MLP neurons of a small language model. Each row is named by its layer, matrix (down: output weights) and neuron, and shows model dimensions 0-127. Each number is 500 + 25 x the weight over its row's rms, rounded and kept within 0 to 999. Numbers have three digits each.
A block is one neuron, or neurons of one layer that tend to fire together. After each block is what it responds to, as a language model described it from the Wikipedia text at the highest values.

L3.down99:517510504493479475502539496514476524516514516495504498502521509479470500494524464512459513489484532505500501513488498516473486471529504498522529458495490485536495495494438484510516541547493523493535498518503489516487474448501515454469439513522473556485499513516498547495509507488541464489517524482462522478520526541527518498512493517518527512489537504511470493517469501519509490443519
L3.down102:530519517515460506512462476475438518458494556505510553515509535480465453464469455519494476457494507508474485484484499560483456503516467511535492482509492483491456509495529523476500529497501489532493473519545489520531470500518558505490520453536474501479517505532469446483529515462488492471529464524527494510531545503479497502476520511505523502491498552467523500471533521516492501521516
L3.down103:523514492510485543495523469479476495514492484493485487500486519433491474474471500495512510523518489525488469533507509539493495478518469522529526454479486491479557490540498503486506528515504488492511465483452482487495517496506472534516501534479510539534464522467489485525514515514493483480523514534493467522503492505467504474526509524519475499509496498474467492555472550480452460461522
L3.down146:517496522501505532472485482544505513503502513511497499522504444435509496501486486501487481491481469510496505505513503515535542531498508487514476507506491527557503526470479479507548555506497511504501512493483525517490503501501474478527519457481546501459499488503524485498494506522538512526533504457496497481512514463515507517501501476515510475461513466505554431479511524503495552464555
L3.down154:531491491486482484487479509487479538501483497527494518490467473509486424480490522469431545502506502492494466543521524471546489501486479510527528498499513507550502507530447502459480500522510515510495471489515495514490452472502524527505529497529465461498515476557530479492472512496504546539565508471505539496480515496498552483494501509504484492465492516517517534512506465534533482466518
L3.down183:563464505482523459474493510500496564492513546527504492528509481500526509475511531519571554524546525528455500482542499522525497486497535520500461463523482546485540539517490515518466502466502494507470500496486483501486454516455528515495528486507478507512516524542507509515465518486465527465484495517461528470496471492500498536512537490520467486506482510477456511500439494466539505492495
L3.down199:479497502519477487519503527502469494491501491480476504506505550517494483475492440531497511486511484462440512519475475500508546486485499504520496493502513507530480483500535525492483473539469522517463511518547477509536498555497517482517490510481460530509522517506505534538496481527522502479465521483455496498520517504489505500483551523496460504503500489519430510535432469521493509451519
L3.down253:507480475532507474528488558537480542515509461523505503455499483494482475472454470537477521529519464503539520475520499477496522513520478513484490470506493473444529458497541506526491504476501511523555529503540495473482534525493492508479498475530497466479481483514484473525462544506513525509498478491511490516472500473498490516556480444492515545477554460499485486493515497484499505488516
L3.down278:420507530496521529509510518483492461506517497526524531503491466473534529496501513516509497478501483499500459509540490549505466488488483511530468509524526515475487510468498528556474512511509452501464475492498469535447522527507538497513481500494495490500503524481514446526500490496530484487506471464455544540473529522482479491490484469494492501491496468529480516579512498495464480519516
L3.down311:503516511484522494460493519463476472482504531531464483497480527485492494534505501521520486515459480479484524481476489485498534515516530523494475516511500517526481468527501540509522478490510472524466538522487504497535490510519530479552484522502497519494514482525486532540528483511504520534520446463561498537488525569499456479551498469486452491509485488541494489513512469481475461486494
L3.down325:460516486532464528519463509491536498468498516473497512480517534504474470489523452484540541485517518479462492490477477576494539503536525466488542497538523501527501470506505504480507516482523537516559503493520445521526494493484503505521565480538473528523461490504508502477502476502461526491493486430457495507531491459480537483493496461522492492521476480490499487515483498491506536507504
L3.down361:531462505473506490527499486506490473471476504524504493526523483500488526511497497533507505481487507497494482470464505521545495523527499561579509480471496476513491472460503546526429495494480512505526475488500476540509509537466485495520477476504491516499559501494521477492535477474518522518488486466509465482536439485519514485519505450482518457486518501478479492575484522512564468525502
L3.down396:531469480503465482541471501513527519522542532510521487501493503495474518523481524535478472482479494519464516469501477498485517517493500486508501489497534512460502517502529524530460492483464487493513489492479512483542507507465518478524508481487535512480483579494464521520492444492478475469511477535473515525517501558500481492525521564500527492442481494491507458504464495420490497493573
L3.down450:504527535540543475551523492495501517477497505486453522505512514505502491506480495508487501516502501482509508525471505516509528480511512519458496480473528511489478502477505526537536440485544479505502469593509512481497495514511500501489473519476556462490533463504467552457544467515484474507439504472519525455497549522521521509462488495512500494511495468457447470514480486513523489532526
L3.down489:463486497476463534520520478473522496532504498461491502489501507495499491513488522447517506531462512503464482554468469487519457488471510512446466495466525485520540544486478516548524494502499518445491505525501479500496524507497488508463481509501533508556491497496501533510503504498470521514498488510532465479521502478551534486506553528504487505522500436451463500535479508511494475492510
L3.down509:497497543475504493470496507472486515553459542490516516536533504516428550521460516477513485524478495468499474502495474514513448490509471534493510504535503507555511479498499487503462510478534476495453460534515527515522462520488516494530459498485570550518497517497484518471471465498478501466460481525522514512488515503508445495461527517502470477504502488523499525518463547503485473506476
Mid-name "of" connector

L2.down39:522462524507505503434512530509460467563546466500503472489501533509505458493491534557507513521452511470473495498475519508492534507497488532485515528505491489514496486505554536534511476528502509515493505502520487470486499512552505471535503556541514539497511489500453548484486463489527470548465514453511539508493509494532494505505490483522498502488505513494481480501451471481517497490502
Preposition "of" after nouns

L4.down250:533502505525499519447487524507431496453462485516482528547488490497506523507486475499500488509485555534522479492517495522551463494477495479481508500497489480498485511525557515485523467497571499473506497499490485510513498494507514463525452470478484490515469469548539556505519482526500535498544494483517495432551533518516438485529503525520458454513503478516526503498475503492452499490482
L4.down280:513504521510461490447470519495478502531473490465526484467499540499500517496510462461482517527521531449487512465509508501501494498511531477495490483515499490468470501521487485533501505534513510442547474555494491455495470486468540516491466508502486487516502507506518516474558494534546529500522489482489542497511495471492488501510508528501508509524427492529497514539453472475507487512515
L4.down394:547566502449452494434466498496510470450520498502486493474482502455502519503494520516498483522512496467525527499496492516524520504506474537498507507505514508520493488489539502512529483468544495508506528506467528485482520504520481505522511508498530527499530521491530511485477526515477502483568520444497537527494530518509481528508509502527472523464491492490537490460470504476510482520503
L4.down538:530501529494461473464450523492508482501454522503514494489519490514495422478522523505526492521470488492509514505510496495464440518555543480501483487531547499505523513487485482506527545488477482416490513513527480473519487451515525488501498521507510478551467468512499489486489497523515503521474524493489539525496473492474489545501462486530493520518489520510508466544479480475479480482490
Table cell separators

L4.down147:483517509486499489530516460499499509481522525505474505500531499527440532486463484462445519452489524492500531477473514516481532517532480501504487489487459506545489474501505492491499489473471474502487495487478496531493476553531525528488508553474499515499521545487483492539510494496552472438503492498504491494504515511438469495515519583485498493489499544493486527479452492498511495491472
L4.down368:486460479512453502478487512495499520496462491523492537502490525499534519498484507483462501514510540506520533513480505508504487474516472512515543486574496518495467516485559533487521478553525509491470469501457464464518485490536531496509528503502487489507513471506487503494539479491478500532474524520473413487527486456526544510527487479510517488478475528464495505514496494505517504490489
L4.down439:484463465541499512474501454495462478496522509516486541482510534448518529501475480507525516515492475517523496511485538531523489532513513521497514493467493444475465472493493509513483490484524452462523480479495534445544504513480526485501465545520508457475504505498506497506563494500494488467517503531449508539467513509513500503495524518475500518458537561471483516488534493516516535575524
L4.down541:503461541446484476515486502491505465494518537495476535516494490517509481515518488476525506447449482499527495501464522514477456498526491486493542504407505479544547484524477513541504494501524495479503490463494489469500474499495489474500496535501497502472486546482504514530454528501513483495534509552482523506496491488517519500524471556506484504508489530506492492488493478493496518465542
Comma after phrases

L3.down20:473503489469483499495498450490502484513461558535527490526480465469504496518490494504497498548513512509541491478480506489514515512542500475501526483520455487493506512462553533488508470512505477520509460479492479528476545536476490501423506506431476501490533449547474489482511453524506448535509472495445504480515519516522526511471527498543516485504482509501489523481506514518434501508526
L3.down37:475503561483483544511521524494503522460522484560472507513481487532505484514510523473435461490465506503534535473484506508475470527519486474483477487467520477520512509534472460499484514499501533470529491505471542515472509493515484527505497497516502502513487546493439515501496535536535553488552490455494462494532503520546514492511503487496452480514541483468507488510490467492480493523483
L3.down39:460523502548535454493496529521448486525473488531450486480477491515498461480483495507490488484542539526539476482506529503498494495527520493533502496544491485466505465497501469521540534528519487508515468494490515512499515492492490511481476535475474486464466502526529518493549489449471520454487497488509512498477530497512499487528493498521519498465567588457516491545518492455515499496559
L3.down89:527496494512542495452509474452505511517518478495507525499468450478503505523498525481463499467521472499486528511504551511478486511486498507523491473500480486537481467466473526490526496500505500518481500514507513491494487446504537568501506435515464513499467516492545458513502488533517513481560494524531497496467462541492503490495508437501492522473550539480441492515508499464485476491521
L3.down96:508517501513565499507526517492526474467486503519515497492506503483506529506497459508508501529487476513509478502496532515514520534501479501505518466507483442459460457474536490551517513482494501540518466522508501488525476494489558471521524520512493457529521506483473492497533484499484479508504495487461466488507482507489494466505492498465492467479527515524498486457501513540472530523535
L3.down117:501465493533494492479466498477494475475514509485514514501467517498478506541487458545515527486528497498511512549472508533507479517498486506568542498538475491523476527463478535534504494534515504500452484495518461492533517496531520481512467515550439515447523528496489521506519510482504514490498490495426447527500516461509517495487501469530503472463490513455465462494512522506484564497542
L3.down186:501473452498484504457542533513516512499463533511486466487474479529488496530502506512488478530477531529486486491501492478474495493525456511511497505473543523467481504437515450417543494475507475468493491477502480464484491503548513460503506524492473485558502487496503520476504497490548517481461487499506437512506462481542477519509541476485527484493483520501496482510494493464499537528488
L3.down203:491516441538498489518499499524521530517490445534533461519491474533507459506512507500516494485514516522513483495533539514488464484462495550569489477466502513505486473487444458516540512495521484519502454485527495507505468440519499525522535528499516508515494538531485485505511507531509485486474539500491487476516508474534506503479501478502508508453515495495506509514520469497515522484500
L3.down243:517471501519508517493483504551510528462512501517507475512518514480528493489497497495460508470497488532561458469500521510517531510513505525479517517456512513473489484442510472504479452519466518482453470471487514482476535532462510514530512495510551530510531466540498494465502460495551475478470504518493511490493494520554464499474493519456498484484530515500477470502459477480520528499520
L3.down306:546465457511516491506473496473503530505496502509540510498459484508544525514534482512509464489548494507454496520503527480499435499508522541553502470503487488510484500436493510450516529526507462463540451524507542506502459511539478500545460540481491476494495520512500505508492475484487505460498476446498500542519516507502496473528525496526516533474519508468500518524478503506548531509485
L3.down353:547534480480504521492525504494490488506529512471489525497494530502473513507467528476515508530433503521489521482526516529470477476524524524458459459489514496531493438532500534521521512498520496466466545528449485487482451506510505525478484522465504491509479456450455503501523491571474512501507519503543490508531492537523486471487496493518488535490500480484514484518440453535501492512485
L3.down400:501506476493504458493466518510487519471457471521484494487439488488475438573528508504502506493522453534519487491496523504525499523488497539515530516495449490461488463454497476516557517541506512515549468479478529490494520493502504496504490497486494489503500495485494465517501489484520505488500516482516482504536480501519480436544489429504520528465540527512519500536512484522538499519511
L3.down418:486470490552549521481472502491512503485493456494514492493477474538491549521526537482480495462527480472485525534522521484515518531495494528534499507524509499496492485490503481528571471577500485525495499522486471527472537454489500529477500521483470471454498499477489510482484526493538479500469478463505495512489501510555524513521480512435509501506538519515525546523498545483487521562435
L3.down419:452530468488484487470510513554445471503465450541488569480479501494485478501529517509507501457513503535522498447501495452494537520528481540486533498518523476454493457449534507513525492475478478466492536468515517502469488507550522501490499507515518502529526514481517476503521477508488525477525516488503508533501502511494510470525482459522504495491530544520499482489478480522504480526464
L3.down504:515490454519531492545498484508436506502498524528523497497488470523485474471518509484503505490507484457470459512504487493516523507540480525499529507520511483499544496474475534507517505504532496520421490526504529474444531513512539502510572499481486474487511527515470497550543522548496520507461510508450467528485520543520493450502501477519505492512554519480473501511492488550519527504519
L3.down539:508493469503489470547450478547469501498514522537503519467533557472480518470469510489517477505477520498465466459521487467498507487529486492521474490508528463475481452492519544509501546498484499486484501487490509505502485521448507527512533508488545523510472560519480504453536480513458534507515536473511488499511500485544541523486477503504521498469497467467482473489476475490513562489509
Post-name connectors

L2.down333:467505501529528445510485492520483472491484483507514476505482490455473516491527481529466469484518524508518499500485516477493489516479498489483481533480495497490494485494523515485476525502505474546471488497532505479466460521513566501564512556509550445525530532484512503524489490517512520475506514490508509488492527510518528491481518538481489508478480539535440485532484462491440503465512
Coordinating conjunctions